Part of a small language model's weights: attention and MLP in parallel, 154M tokens.
MLP neurons of a small language model. Each row is named by its layer, matrix (up: input weights) and neuron, and shows model dimensions 32-159. Each number is 200 + 40 x the weight over its row's rms, rounded and kept within 0 to 999.
After each neuron's rows, "fires on" lists the tokens most often at its 100 highest values on Wikipedia text that the model never trained on. A number after a token or word is its count.

L7.up105,170,215,165,227,170,215,227,301,186,195,186,162,180,169,167,335,165,215,293,222,177,161,225,187,159,227,152,186,276,187,235,281,249,133,348,197,232,182,289,160,168,209,152,203,210,178,102,216,176,157,210,173,178,191,257,162,178,216,134,184,143,128,220,176,223,246,225,205,155,261,182,201,187,184,187,170,201,168,244,212,131,199,208,170,162,144,162,216,221,185,215,158,214,224,214,204,196,216,189,190,216,194,181,220,195,260,138,147,211,153,232,198,190,234,247,188,241,216,208,164,199,224,192,196,200,215,195,195
fires on: " Col" 22, " Co" 12, " as" 10, " all" 7, " Rep" 7

L3.up102,240,180,255,213,297,157,185,204,259,206,205,150,241,178,213,208,220,180,265,146,177,233,176,122,241,226,172,214,175,166,252,222,177,186,287,196,235,234,166,241,189,169,147,162,189,257,233,151,168,212,278,136,236,173,207,192,190,222,235,174,232,237,184,212,203,177,181,245,213,241,313,236,181,154,200,185,172,200,216,228,215,188,195,170,113,283,193,253,188,303,154,264,213,200,143,286,225,200,170,168,208,191,189,164,185,217,236,249,152,145,177,276,168,180,183,141,221,182,246,236,246,144,143,222,231,192,188,194
fires on: "d" 38, "b" 18, "g" 12, "m" 6, "n" 5

L6.up141,216,208,190,127,223,226,247,205,210,256,177,169,175,311,195,222,174,273,175,198,203,250,160,210,172,195,204,191,203,114,195,215,247,141,246,227,151,158,244,189,174,241,187,207,181,233,207,156,143,154,215,159,218,231,203,175,224,124,205,184,153,133,216,237,203,206,157,215,138,179,232,196,93,130,177,151,199,228,209,250,289,214,239,239,191,180,162,160,146,177,212,158,185,208,127,189,208,229,122,194,194,212,172,222,207,136,217,214,212,178,260,187,183,101,171,191,227,193,155,256,260,152,173,208,142,197,221,180
fires on: " |" 68

L6.up173,144,163,224,213,201,167,192,286,252,198,195,205,189,268,224,237,250,252,181,152,166,180,246,165,223,178,194,207,194,115,169,241,170,242,190,283,179,164,229,99,158,246,194,219,152,150,204,183,213,219,226,134,188,266,239,250,247,215,195,198,201,110,215,196,231,189,191,245,92,249,210,204,215,181,92,178,198,139,212,298,209,251,227,219,228,191,146,184,216,198,218,166,246,232,225,183,195,167,140,213,254,231,141,197,178,179,163,188,203,165,236,194,128,215,182,180,232,184,165,257,262,254,162,182,127,152,163,166
fires on: "th" 17, " over" 16, " dis" 13, "born" 8, " th" 7

L7.up443,199,134,215,239,196,167,213,191,190,128,207,182,192,149,166,225,180,226,179,60,218,164,242,135,227,183,151,225,233,153,179,275,246,292,160,215,162,268,247,203,218,212,232,158,241,248,189,251,215,211,151,264,156,149,263,154,209,259,196,180,237,187,219,192,181,247,185,229,128,199,229,265,174,197,224,140,203,204,220,223,182,189,207,173,139,255,281,185,250,219,153,284,172,185,192,226,122,158,265,204,205,289,180,153,166,245,238,182,198,210,191,276,224,136,205,212,223,142,235,288,207,127,241,227,214,163,191,203
fires on: "ch" 17, " m" 17, "el" 12, "m" 10, "arl" 7

L3.up371,195,255,171,190,172,218,172,194,246,236,213,160,186,252,171,186,192,206,188,220,183,149,153,220,153,210,213,203,200,192,203,194,203,205,179,216,201,169,223,224,173,210,210,237,177,84,141,230,155,156,170,201,228,257,212,144,231,221,186,166,166,136,251,179,96,201,211,183,59,192,207,224,241,147,300,213,166,237,263,212,179,249,153,215,179,233,160,227,202,174,218,193,188,241,200,174,194,179,214,225,209,195,252,256,210,151,143,264,201,190,197,210,213,186,163,131,217,223,202,276,135,100,233,192,112,199,134,189
fires on: "%" 40, "A" 32, "ass" 10

L8.up58,186,207,265,219,224,181,208,173,246,164,216,146,200,221,171,216,234,205,191,192,181,154,189,210,199,245,234,185,260,185,219,202,177,171,201,212,222,216,284,123,169,211,134,260,253,178,228,170,239,195,206,243,216,236,167,223,182,156,210,166,250,174,206,178,84,157,221,195,163,245,161,186,136,176,174,160,219,171,258,223,206,140,238,182,233,199,112,248,191,204,95,280,199,240,226,160,225,191,233,225,328,216,184,204,142,251,165,199,193,190,234,179,201,257,146,157,79,142,209,194,235,165,194,189,252,228,183,189
fires on: "re" 39, "a" 12, "r" 7, "em" 5, "er" 4

L8.up88,183,166,136,152,238,233,209,170,236,169,199,195,166,170,140,258,217,315,202,144,231,284,171,210,225,228,236,98,213,253,160,275,217,201,127,205,209,194,163,198,135,272,201,227,259,170,170,187,195,177,218,215,208,172,231,276,216,124,191,207,175,227,208,178,163,175,253,203,237,178,307,241,140,203,153,143,119,185,250,203,170,167,156,232,235,205,138,211,178,193,234,214,210,210,129,195,203,195,151,264,179,153,179,194,217,224,197,188,141,231,244,195,201,178,196,221,188,143,221,229,215,146,174,227,208,233,214,164
fires on: "a" 30, "ic" 13, "r" 8, "e" 6

L8.up29,198,218,179,200,252,215,278,202,155,168,219,167,209,243,199,251,176,223,226,239,179,257,211,190,147,210,168,120,222,168,184,165,188,173,137,232,174,219,233,170,182,188,231,209,264,222,136,263,158,128,145,202,165,164,184,159,182,137,175,222,241,225,197,178,212,195,146,208,201,209,242,241,118,206,203,213,170,211,283,238,189,201,252,259,197,224,218,184,163,196,206,220,220,265,177,195,327,194,173,182,156,272,268,245,168,192,197,190,162,116,192,224,220,86,210,173,207,174,142,160,220,150,263,184,151,211,143,115
fires on: " |" 18, " =" 15, " and" 10, "aw" 5, "t" 5

L8.up290,212,149,233,231,283,205,201,247,270,188,207,192,235,231,120,155,238,202,308,207,225,227,172,160,173,223,152,227,273,187,270,203,199,157,218,164,163,217,271,173,210,155,204,263,247,264,197,149,218,111,213,185,177,230,161,187,136,252,260,104,251,206,190,245,170,220,195,204,144,164,224,188,145,187,181,171,189,205,227,189,179,212,182,156,171,242,175,226,167,233,102,178,172,221,253,210,303,198,134,134,230,192,169,240,185,178,279,208,196,162,267,197,148,195,224,145,225,197,258,214,229,192,158,194,196,217,238,244
fires on: "re" 34, "s" 11, "r" 9, " ex" 6, "p" 4, "o" 4

L3.up608,127,246,206,218,219,210,270,205,282,302,280,159,182,204,103,290,199,197,177,246,220,139,115,258,219,208,140,178,176,251,207,183,148,209,286,187,228,217,159,150,232,225,140,187,245,198,277,144,153,195,182,252,166,267,208,174,145,179,164,190,214,148,225,192,167,179,100,186,237,242,233,219,191,204,167,233,203,245,203,239,214,133,245,195,207,172,171,276,225,197,189,224,192,238,223,186,279,171,225,230,246,220,187,195,185,180,181,169,210,205,253,119,137,206,285,177,186,189,218,203,205,251,234,192,210,205,100,129
fires on: "e" 24, "u" 15, "y" 10, "aw" 8, "er" 7, "i" 6

L6.up624,250,198,184,220,164,202,195,251,187,254,198,175,204,200,234,233,162,275,236,189,186,180,223,119,205,199,179,181,267,193,182,180,223,198,120,246,150,196,219,124,190,174,228,193,174,210,176,185,187,220,244,180,158,226,208,160,241,242,283,223,190,118,211,202,187,188,126,206,209,189,236,204,230,216,195,178,187,197,152,139,216,165,186,103,243,184,148,187,163,238,270,250,148,230,222,138,158,234,192,204,258,248,210,166,228,172,224,189,203,193,268,181,142,125,160,257,232,185,224,284,166,134,190,260,215,266,198,246
fires on: "'s" 35, "al" 13, "'" 12, "ess" 6, "est" 5, "ent" 4

L8.up304,206,168,230,215,247,208,236,197,183,198,266,117,187,146,147,233,278,177,228,182,190,220,150,177,182,228,222,149,241,255,204,246,157,159,234,179,120,177,179,183,227,170,114,190,242,217,243,159,232,209,230,114,241,291,286,152,225,198,199,135,232,183,239,211,170,179,199,333,273,196,253,199,182,184,176,212,238,204,251,252,234,135,253,143,190,153,243,249,232,137,190,250,150,262,186,261,187,213,238,151,209,181,187,216,219,155,217,169,192,180,193,149,218,230,187,127,161,209,202,168,262,226,223,234,219,179,169,254
fires on: "u" 24, "b" 15, "ab" 8, "it" 5

L6.up176,231,121,183,265,195,267,239,259,225,171,201,179,216,278,157,231,207,263,132,212,246,254,211,186,159,216,162,182,203,152,176,166,267,184,166,237,157,167,180,193,202,231,185,238,239,146,196,221,125,137,294,208,212,188,193,231,213,211,186,245,255,173,219,173,228,202,162,177,144,197,178,195,233,164,273,182,232,240,155,207,131,267,212,141,219,295,78,192,169,208,203,201,183,272,237,155,133,193,195,235,245,190,207,237,223,165,162,205,190,148,185,188,220,174,170,175,177,208,177,297,162,165,206,160,176,224,161,234
fires on: "ly" 21, "ry" 16, "2" 5, " death" 5, "ched" 4, "3" 4

L3.up239,204,94,180,211,211,174,246,245,247,184,241,103,213,200,181,242,154,180,221,164,175,195,212,275,166,217,170,252,217,174,182,148,212,176,272,152,209,178,189,136,213,210,165,213,184,94,253,204,276,253,204,163,244,213,194,188,141,172,250,154,153,231,195,209,190,227,133,217,150,247,188,246,217,226,160,209,145,215,162,169,164,290,202,218,174,184,206,167,205,223,192,236,289,143,215,208,143,278,187,272,226,198,136,168,197,296,208,215,194,239,167,149,197,200,223,220,223,141,265,222,166,196,275,217,220,192,230,157
fires on: "in" 28, "a" 23, "ne" 8, "on" 7, "an" 5, "H" 4

L7.up384,213,198,199,195,232,212,201,157,204,243,214,202,167,281,132,209,237,157,283,267,218,159,178,224,87,214,202,111,241,92,200,210,139,170,193,223,229,224,215,197,149,237,139,196,155,228,235,197,228,213,217,171,281,186,227,200,193,155,203,200,192,175,228,278,155,171,108,198,219,145,231,268,219,167,203,207,177,174,210,240,209,183,252,162,226,220,75,200,184,230,199,200,191,303,188,216,176,187,167,153,196,257,120,235,244,124,179,211,152,225,276,207,97,247,293,192,208,176,188,220,174,217,181,193,216,174,139,190
fires on: "ed" 29, "led" 7, "ated" 6, "s" 6, "t" 6

L3.up217,199,224,208,197,186,191,153,177,241,225,256,221,220,170,281,176,175,263,226,188,197,242,222,196,131,209,284,186,193,209,233,173,208,235,208,163,111,254,215,183,179,194,233,164,218,173,144,168,171,179,212,199,258,241,231,188,222,216,225,219,159,127,243,176,186,290,190,211,188,271,268,182,191,228,273,184,229,181,165,185,164,211,180,265,234,193,245,176,240,193,189,189,232,159,190,221,234,177,293,187,230,235,255,205,209,207,199,168,218,219,216,214,129,275,249,165,134,177,215,246,127,159,148,258,215,245,249,302
fires on: "\n" 25, "," 9, "ing" 7, "or" 7, "\n " 6, "om" 6

L6.up337,151,204,194,183,266,167,220,190,246,162,179,165,191,245,213,199,195,192,369,202,200,192,191,126,224,247,146,182,281,176,251,240,111,238,194,182,152,195,192,176,143,237,169,187,154,206,209,216,208,237,262,191,224,198,236,199,220,169,224,154,185,178,237,275,168,181,157,230,180,253,234,199,115,162,176,223,181,175,204,211,217,186,171,146,124,228,217,199,151,281,192,290,141,218,168,247,189,146,223,187,216,138,167,181,201,168,295,180,260,186,211,224,236,232,264,193,201,188,217,202,229,160,222,165,165,219,166,254
fires on: "w" 26, "b" 17, "ing" 10, "r" 9, "j" 6, "ver" 5

L8.up515,212,145,176,170,189,226,175,235,218,177,180,255,246,249,186,210,213,221,216,217,246,169,203,173,227,205,188,243,165,192,280,247,200,184,188,246,250,257,302,226,169,192,134,230,129,198,201,272,237,231,207,184,140,268,282,132,238,224,202,245,214,258,203,201,251,218,184,215,211,184,217,172,113,155,214,171,237,248,265,255,203,186,201,200,97,222,218,288,187,226,158,271,212,159,192,202,307,240,206,197,213,217,217,205,170,230,221,214,164,237,150,205,209,175,234,210,166,204,218,158,270,197,201,195,227,143,151,216
fires on: "." 21, "18" 9, "el" 7, "qu" 6, " Le" 5, "ver" 4

L3.up214,231,188,195,120,213,186,191,189,291,204,152,145,232,178,171,141,204,219,198,265,197,210,192,167,192,227,280,131,289,181,265,182,219,186,201,210,214,167,248,233,157,274,161,162,182,178,185,205,233,188,240,196,234,243,208,170,218,215,210,180,180,128,211,156,233,158,227,201,220,171,240,316,195,131,206,165,145,107,161,220,202,241,199,145,220,258,183,257,169,251,150,181,191,308,187,160,163,230,171,196,144,287,172,170,225,196,196,257,201,205,217,233,193,123,200,169,131,247,204,236,155,208,150,254,148,198,133,144
fires on: "ing" 53, "ure" 8, "th" 6, "it" 5, "ond" 4

L7.up617,245,174,209,227,227,148,242,210,285,226,242,168,187,269,173,197,170,165,191,229,199,226,161,212,126,191,200,168,226,196,146,198,195,238,219,200,197,170,203,183,236,166,209,167,264,200,236,219,209,191,142,176,174,209,182,230,213,170,203,185,294,152,218,213,195,252,47,208,221,229,274,182,298,185,154,151,231,151,165,215,199,293,177,175,222,241,171,160,230,220,193,236,194,291,223,221,202,259,197,141,221,240,211,170,211,140,235,223,198,160,185,200,122,237,254,191,166,101,179,255,199,161,225,152,177,293,184,146
fires on: "it" 36, "t" 15, "its" 11, "s" 9, " St" 9, "se" 5

L3.up51,153,237,183,203,164,197,190,177,274,210,210,172,209,248,182,182,148,213,122,245,198,209,161,211,118,191,201,118,250,106,244,239,213,200,217,239,148,177,130,196,188,206,183,196,179,208,183,235,224,191,228,132,246,186,198,252,139,164,237,222,214,101,244,166,181,188,181,248,203,170,281,214,170,98,165,164,203,177,236,152,234,212,241,181,117,172,212,233,223,214,191,172,171,262,201,265,206,194,173,215,237,174,186,234,175,174,212,220,229,177,213,178,220,221,213,162,223,224,225,260,197,198,158,254,171,196,170,266
fires on: "b" 41, "B" 17, "te" 12, "ing" 9, "A" 5

L8.up69,253,149,199,155,244,253,212,210,205,188,213,241,151,195,179,294,194,185,217,199,271,145,291,225,255,317,149,154,230,209,214,236,240,194,224,154,216,173,244,167,184,171,139,237,192,220,186,156,155,148,229,236,222,196,270,126,225,149,229,150,189,242,197,189,249,222,228,201,191,328,171,203,223,157,206,199,225,179,200,211,218,179,201,134,183,220,197,120,208,168,174,233,167,168,210,204,231,219,266,277,280,149,188,214,120,216,231,172,172,254,118,184,158,209,237,148,173,257,235,183,261,201,200,159,229,274,211,217
fires on: " se" 31, " Co" 19, "e" 12, " Rep" 5, "ort" 4

L8.up503,235,180,245,174,173,155,210,249,231,277,171,190,174,188,161,164,193,255,178,171,286,220,189,152,200,225,241,90,237,153,207,172,164,219,231,219,186,205,190,205,177,217,135,190,174,236,217,260,212,224,238,215,212,217,162,217,261,316,243,216,210,135,219,225,265,138,129,199,115,178,224,150,118,255,213,180,171,113,186,213,228,272,211,200,208,220,186,288,182,207,164,260,233,174,219,185,207,143,257,246,245,175,207,171,142,238,204,219,159,131,195,203,203,226,222,143,220,250,204,333,192,186,166,207,174,166,184,243
fires on: "y" 25, "b" 19, "g" 17, "z" 5, "ing" 5

L3.up43,270,146,215,199,216,224,227,202,130,173,172,173,280,219,225,192,183,228,152,152,239,248,218,212,177,192,168,220,269,174,166,242,226,198,201,134,220,200,218,202,172,250,230,226,260,249,209,180,153,212,205,206,169,192,213,211,188,207,200,197,187,214,254,236,257,186,250,137,249,238,273,242,178,212,185,128,237,247,244,250,106,190,132,205,213,174,213,168,144,181,253,216,120,175,276,185,222,295,248,230,262,212,181,123,214,182,180,280,204,110,202,177,201,128,218,151,165,215,212,156,146,254,218,174,226,207,201,135
fires on: "al" 43, "-" 13, " •" 12, "4" 7, "1" 6

L6.up634,288,238,149,260,211,215,192,178,241,197,194,163,173,274,158,162,161,208,294,249,204,161,232,249,184,223,149,191,257,246,141,178,199,201,220,191,235,259,171,197,209,201,209,209,185,166,205,207,170,222,137,141,185,190,274,226,216,207,219,122,223,171,239,262,177,183,184,175,161,205,250,198,200,204,249,189,204,185,256,195,179,184,160,107,160,243,257,232,268,232,216,172,179,239,160,202,207,221,183,158,230,180,144,258,230,170,263,231,166,158,220,230,179,155,285,174,176,200,207,214,250,133,206,225,215,183,157,318
fires on: "r" 15, "b" 15, "R" 11, "c" 10, "C" 7, "U" 6

L6.up86,183,203,163,240,187,165,176,214,101,174,164,135,190,277,157,184,234,186,163,264,200,280,197,155,150,276,180,147,180,139,212,118,221,155,177,193,175,246,172,223,242,248,179,202,169,133,206,177,207,196,171,157,217,203,145,142,155,199,233,189,198,198,211,157,222,223,217,179,240,202,307,136,171,229,239,164,154,253,197,214,196,148,167,156,167,152,184,233,193,202,245,197,199,175,170,242,299,182,234,233,227,159,161,164,198,189,188,163,156,131,214,243,154,225,203,159,231,110,264,124,169,139,212,231,105,307,263,194
fires on: "amp" 18, "c" 13, "tern" 7, "ent" 7, "ie" 5, "ance" 4

L8.up187,251,228,212,259,189,135,163,261,211,219,185,256,131,161,239,220,251,210,198,266,179,209,269,215,143,217,240,160,274,232,189,245,155,186,302,195,224,172,169,118,212,186,212,213,114,137,151,212,197,228,175,232,183,278,206,190,223,204,197,235,117,177,161,195,170,217,179,264,190,277,173,227,205,142,195,133,220,198,159,170,112,182,251,177,203,193,195,166,228,174,195,257,171,198,189,169,212,211,251,172,158,322,155,181,207,216,184,218,193,210,162,169,94,203,137,214,135,144,205,233,173,266,182,191,209,204,170,182
fires on: "it" 28, "ist" 19, "ect" 17, "ir" 7

L6.up341,238,128,165,138,116,216,193,242,243,256,167,167,143,307,176,190,216,193,190,187,169,242,164,209,210,233,168,135,257,162,155,221,190,167,228,182,121,202,228,196,211,221,232,192,227,191,177,133,203,255,226,205,240,184,233,102,220,155,226,194,156,137,179,196,250,168,158,167,135,198,226,226,167,168,128,193,170,188,262,228,155,215,223,187,204,298,197,194,173,236,187,163,187,208,141,254,145,210,259,234,211,154,226,234,192,243,177,203,188,172,191,129,135,116,245,222,224,190,234,269,204,137,263,225,90,138,178,161
fires on: " through" 18, " from" 16, "R" 12, " with" 10, "B" 6

L3.up461,212,183,279,137,167,148,231,218,239,220,262,245,196,245,195,292,126,233,259,226,201,162,223,127,189,205,155,209,176,259,127,232,169,273,223,129,200,195,227,198,222,207,216,191,276,193,242,141,255,207,180,174,168,141,208,246,256,224,171,203,201,189,268,229,233,198,158,168,201,220,290,171,202,214,104,207,177,124,192,199,227,124,249,233,198,167,227,192,203,221,196,213,196,224,205,240,212,206,238,246,160,179,204,189,189,172,185,163,172,173,218,228,58,202,236,213,192,179,233,212,236,177,239,198,172,189,211,176
fires on: "er" 38, "ro" 16, "y" 7

L7.up286,248,182,251,207,211,209,222,223,172,211,231,198,222,189,194,239,225,218,239,165,195,210,183,152,218,191,203,195,250,96,185,233,213,220,243,181,174,141,165,163,186,183,192,252,156,188,183,261,186,201,226,116,168,218,183,145,273,201,261,173,218,147,165,143,251,214,202,276,126,191,223,211,123,248,156,197,134,223,283,263,180,164,223,200,161,202,169,214,233,231,241,206,189,255,111,227,181,282,254,233,216,157,217,180,231,169,250,187,189,208,240,235,236,117,182,191,212,186,258,199,187,130,207,186,100,160,158,185
fires on: " M" 46, " ass" 18, " stat" 12, " Sec" 12, " ac" 5

L3.up575,199,180,214,263,238,211,254,171,212,276,235,170,252,267,197,217,198,255,255,154,147,190,232,194,233,252,124,256,276,225,186,208,174,162,223,178,197,261,210,198,240,200,215,229,152,138,246,229,123,141,257,222,199,200,132,246,207,178,165,160,198,250,212,185,199,270,171,166,73,241,186,256,150,177,184,173,168,152,99,251,159,183,180,175,190,152,271,218,151,226,214,177,146,227,141,228,152,226,200,236,185,210,159,172,224,192,211,190,157,197,170,128,136,190,204,230,159,142,159,259,221,209,237,175,223,178,228,163
fires on: "on" 54, "p" 5, "min" 4, "ick" 4, "an" 4

L3.up203,265,220,175,153,207,152,178,226,174,214,218,108,232,222,226,219,119,192,225,183,190,199,163,225,153,230,222,170,207,199,197,210,188,155,228,166,161,164,186,165,211,197,154,226,220,239,166,192,236,231,195,141,219,205,253,196,223,184,212,134,258,117,282,175,168,268,175,177,147,226,209,210,157,261,242,136,170,230,230,182,193,147,251,238,236,218,188,286,156,169,205,235,222,251,166,163,243,186,208,137,326,267,159,117,207,208,209,238,208,239,270,195,196,192,197,248,189,192,147,157,187,210,140,330,237,261,186,270
fires on: "," 95, "\n " 4

L8.up37,290,151,238,197,247,217,200,300,217,194,186,145,194,203,184,273,164,167,250,242,189,281,212,80,161,187,179,218,297,208,212,227,215,216,219,226,173,187,234,126,180,190,183,177,117,165,112,101,268,205,194,132,130,177,221,210,235,172,222,201,189,136,312,129,209,167,195,227,226,253,249,210,191,212,181,173,188,131,167,239,243,151,213,199,198,245,220,228,177,231,291,266,236,178,209,215,218,155,130,220,249,242,208,215,202,254,240,167,176,175,238,135,146,248,208,210,218,176,168,189,209,252,202,196,215,167,151,204
fires on: " th" 20, " Th" 19, "th" 9, "Th" 8, "w" 5, "et" 4

L8.up278,284,144,204,230,255,160,128,194,203,225,198,281,211,224,161,187,235,261,220,161,217,237,276,210,214,191,183,247,184,226,214,260,201,271,162,183,209,145,264,180,151,275,142,158,232,127,167,189,169,185,244,241,191,192,169,247,174,144,156,179,238,179,270,236,181,227,214,214,153,207,253,307,224,188,151,175,90,210,119,198,209,187,238,65,166,166,200,247,197,164,196,232,202,235,211,226,186,224,198,192,236,221,159,169,255,216,253,227,134,180,261,190,170,235,301,202,198,228,242,236,214,159,176,254,228,237,188,175
fires on: "ed" 37, " used" 18, "and" 6, "e" 5, "al" 4, "a" 4

L3.up364,227,188,252,206,199,225,211,181,205,173,192,175,309,268,120,316,208,197,224,216,132,124,227,226,222,194,162,271,297,206,195,212,132,188,256,194,209,203,96,258,225,193,190,244,246,200,141,130,209,100,189,213,211,153,126,189,177,195,199,171,183,153,204,194,213,187,202,161,240,178,183,193,191,216,253,162,248,230,203,153,112,153,211,134,218,199,107,178,150,220,132,225,206,177,185,208,236,259,202,206,277,208,146,186,138,163,198,243,181,195,215,185,81,227,226,172,230,155,210,262,198,241,214,233,157,227,192,169
fires on: "ices" 13, "al" 11, "5" 9, "ents" 9, "ally" 8

L8.up131,150,218,220,214,154,224,165,193,223,196,178,95,259,182,200,207,200,254,215,208,245,224,165,220,129,155,189,179,240,127,207,244,187,184,171,217,233,202,185,211,203,266,232,190,190,104,124,230,174,235,261,173,219,196,198,283,166,174,229,215,167,141,182,223,196,167,178,190,168,164,146,201,137,223,269,192,210,200,270,248,187,140,248,221,193,200,162,235,162,204,172,234,243,190,226,240,209,306,186,316,239,234,196,224,234,221,127,221,197,238,205,261,151,192,280,194,181,166,176,261,219,244,212,268,195,130,174,218
fires on: "." 33, "ac" 21, " New" 11, "g" 7, "t" 4, "eb" 4

L6.up241,223,206,236,198,254,248,193,259,220,235,187,241,183,254,160,183,204,276,248,214,125,176,265,194,199,195,187,160,160,192,170,207,169,256,228,204,171,202,214,197,231,219,212,137,250,158,164,186,222,120,160,234,128,141,130,273,218,219,227,172,223,289,182,184,199,215,241,169,166,235,290,241,197,201,75,139,116,135,197,220,125,230,243,251,272,187,175,208,253,146,160,197,228,256,218,223,250,179,215,199,159,271,196,161,215,240,169,188,209,166,152,236,195,211,196,135,172,144,232,218,202,235,181,253,185,196,183,182
fires on: " |" 66, "r" 7, "y" 5

L7.up266,210,205,236,239,171,216,185,126,191,179,186,223,188,147,245,229,200,285,235,143,147,186,252,163,197,216,98,196,193,136,197,217,196,250,149,247,132,186,260,237,174,159,215,233,178,221,185,179,251,164,240,187,181,212,177,181,230,247,253,266,266,190,189,166,224,204,163,215,103,272,173,234,197,187,274,183,170,170,221,183,275,242,226,163,136,190,255,174,220,245,231,278,184,201,221,174,173,246,257,181,220,259,166,174,144,142,256,162,166,180,220,216,118,168,190,238,245,195,189,199,193,207,195,266,138,177,197,213
fires on: "'" 19, "other" 13, "er" 6, " information" 5, "'s" 5, " Best" 4

L6.up557,189,237,180,212,247,264,244,183,241,220,254,138,182,235,187,194,201,187,307,146,221,144,196,236,213,155,128,219,239,165,230,187,182,306,167,196,223,132,191,195,207,172,242,191,241,236,225,132,260,105,120,211,127,195,193,209,183,184,210,150,173,124,231,215,232,189,235,223,243,219,201,174,189,214,171,163,238,268,134,229,162,156,199,273,199,228,213,246,261,268,131,193,196,148,222,168,145,282,226,204,275,211,123,126,228,254,174,220,210,176,207,160,204,268,182,200,134,205,217,228,212,239,207,198,156,214,116,172
fires on: "e" 20, " I" 6, " do" 6, " so" 6, "i" 6, "son" 6

L7.up74,250,223,170,170,228,218,187,213,251,212,195,171,223,213,151,152,196,238,174,169,175,246,215,194,132,280,242,213,211,250,256,239,161,228,161,145,287,176,251,190,197,247,212,204,291,167,265,165,172,251,252,178,232,222,163,231,234,189,195,213,250,189,189,184,108,230,239,180,194,239,217,120,228,235,179,160,143,199,286,190,273,118,187,257,229,213,169,185,162,220,223,194,180,292,227,189,174,200,210,233,289,210,188,179,118,232,236,238,167,248,218,144,180,158,248,195,216,187,194,236,214,233,202,164,184,297,166,227
fires on: "s" 29, "a" 12, "w" 5, "e" 5, "r" 5, "f" 5

L3.up348,201,241,253,237,212,156,161,134,173,224,170,218,197,190,222,197,267,180,137,163,232,159,302,187,140,165,164,199,251,148,263,289,200,168,202,256,234,261,215,221,142,235,237,208,182,205,211,195,203,240,152,144,228,170,201,180,154,268,206,183,229,173,147,176,134,213,192,172,239,166,155,168,128,206,189,223,250,205,197,255,231,164,174,129,219,206,199,187,149,182,206,174,203,255,181,193,207,155,233,154,252,207,186,241,211,99,184,198,162,236,175,197,184,185,240,134,172,254,207,166,127,155,210,233,142,145,99,311
fires on: "." 25, ".\"" 15, "riend" 14, ")." 8, "\"." 6, " New" 4

L3.up624,295,174,283,197,220,103,230,222,220,200,163,176,242,242,185,177,146,216,146,147,180,224,200,246,165,200,210,251,206,224,189,317,174,200,254,157,243,197,270,161,247,230,187,263,237,155,174,132,175,175,216,163,230,156,159,191,194,259,239,259,249,200,224,199,205,225,183,189,140,227,249,187,199,262,145,204,200,212,170,231,191,237,193,229,268,201,193,204,162,155,241,237,192,184,188,227,199,192,280,188,234,238,131,210,181,149,258,166,198,159,241,134,170,143,175,112,206,118,157,217,202,158,196,291,182,184,178,202
fires on: "-" 69, "or" 7, "ic" 6, "al" 4

L3.up129,179,173,261,190,232,159,191,230,150,201,212,158,372,225,212,180,202,197,319,178,160,271,181,162,158,188,174,203,243,198,258,207,182,190,263,198,218,233,193,233,236,182,234,259,131,196,235,257,239,207,175,142,219,248,254,247,98,170,196,208,174,162,168,209,162,191,217,245,189,175,214,185,162,133,166,203,273,139,131,210,237,209,195,252,249,216,201,243,229,255,203,203,225,247,212,277,238,229,204,205,254,248,187,154,213,184,128,210,156,249,218,165,152,197,190,206,201,132,187,223,217,184,151,246,279,202,173,178
fires on: "art" 17, "t" 13, "v" 11, "m" 9, "g" 6, "f" 6

L7.up39,238,188,179,208,245,226,189,249,162,141,156,165,220,184,144,193,145,229,236,210,223,216,245,210,138,215,187,228,288,226,147,193,161,140,203,169,210,180,296,213,188,245,129,293,208,152,154,187,195,225,115,262,213,180,218,217,156,197,188,237,263,152,184,185,186,266,169,233,122,206,188,289,212,210,281,177,173,185,138,233,176,180,215,143,279,168,234,259,196,215,186,237,185,262,173,218,223,164,187,183,193,190,101,173,218,255,230,158,226,184,200,180,212,203,204,169,219,73,180,255,169,146,178,161,277,179,203,185
fires on: "m" 39, "p" 13, " H" 10, " M" 8, "r" 6, "on" 5

L7.up631,144,231,194,204,221,215,170,177,178,169,182,116,256,239,158,213,150,214,239,211,182,177,178,239,223,162,224,78,202,172,192,233,212,145,213,165,110,202,253,195,208,230,190,248,216,171,258,162,161,164,223,151,178,210,137,213,246,168,195,209,236,181,231,126,202,222,83,200,232,173,302,261,160,127,171,192,174,241,227,203,251,193,233,233,129,232,182,218,199,201,127,196,261,202,159,192,216,194,238,204,255,180,208,196,161,221,141,255,237,207,177,193,130,98,210,159,243,133,233,206,263,153,213,166,200,207,205,120
fires on: " |" 16, "it" 16, "id" 11, "ac" 9, "i" 8, "I" 6

L3.up465,182,161,173,208,226,157,218,187,280,276,209,288,208,208,199,177,194,266,199,187,198,140,280,190,175,187,143,183,221,156,178,236,163,194,224,242,191,155,136,179,195,220,162,135,237,169,180,203,256,190,123,177,211,177,190,188,200,227,264,161,206,171,178,197,196,164,166,166,135,214,195,269,216,228,141,188,160,182,229,249,192,246,174,118,236,243,164,192,239,246,224,206,186,251,227,218,219,166,201,199,235,217,137,192,103,197,224,212,206,169,219,261,121,205,280,149,271,172,212,208,239,219,111,205,196,151,156,177
fires on: " |" 92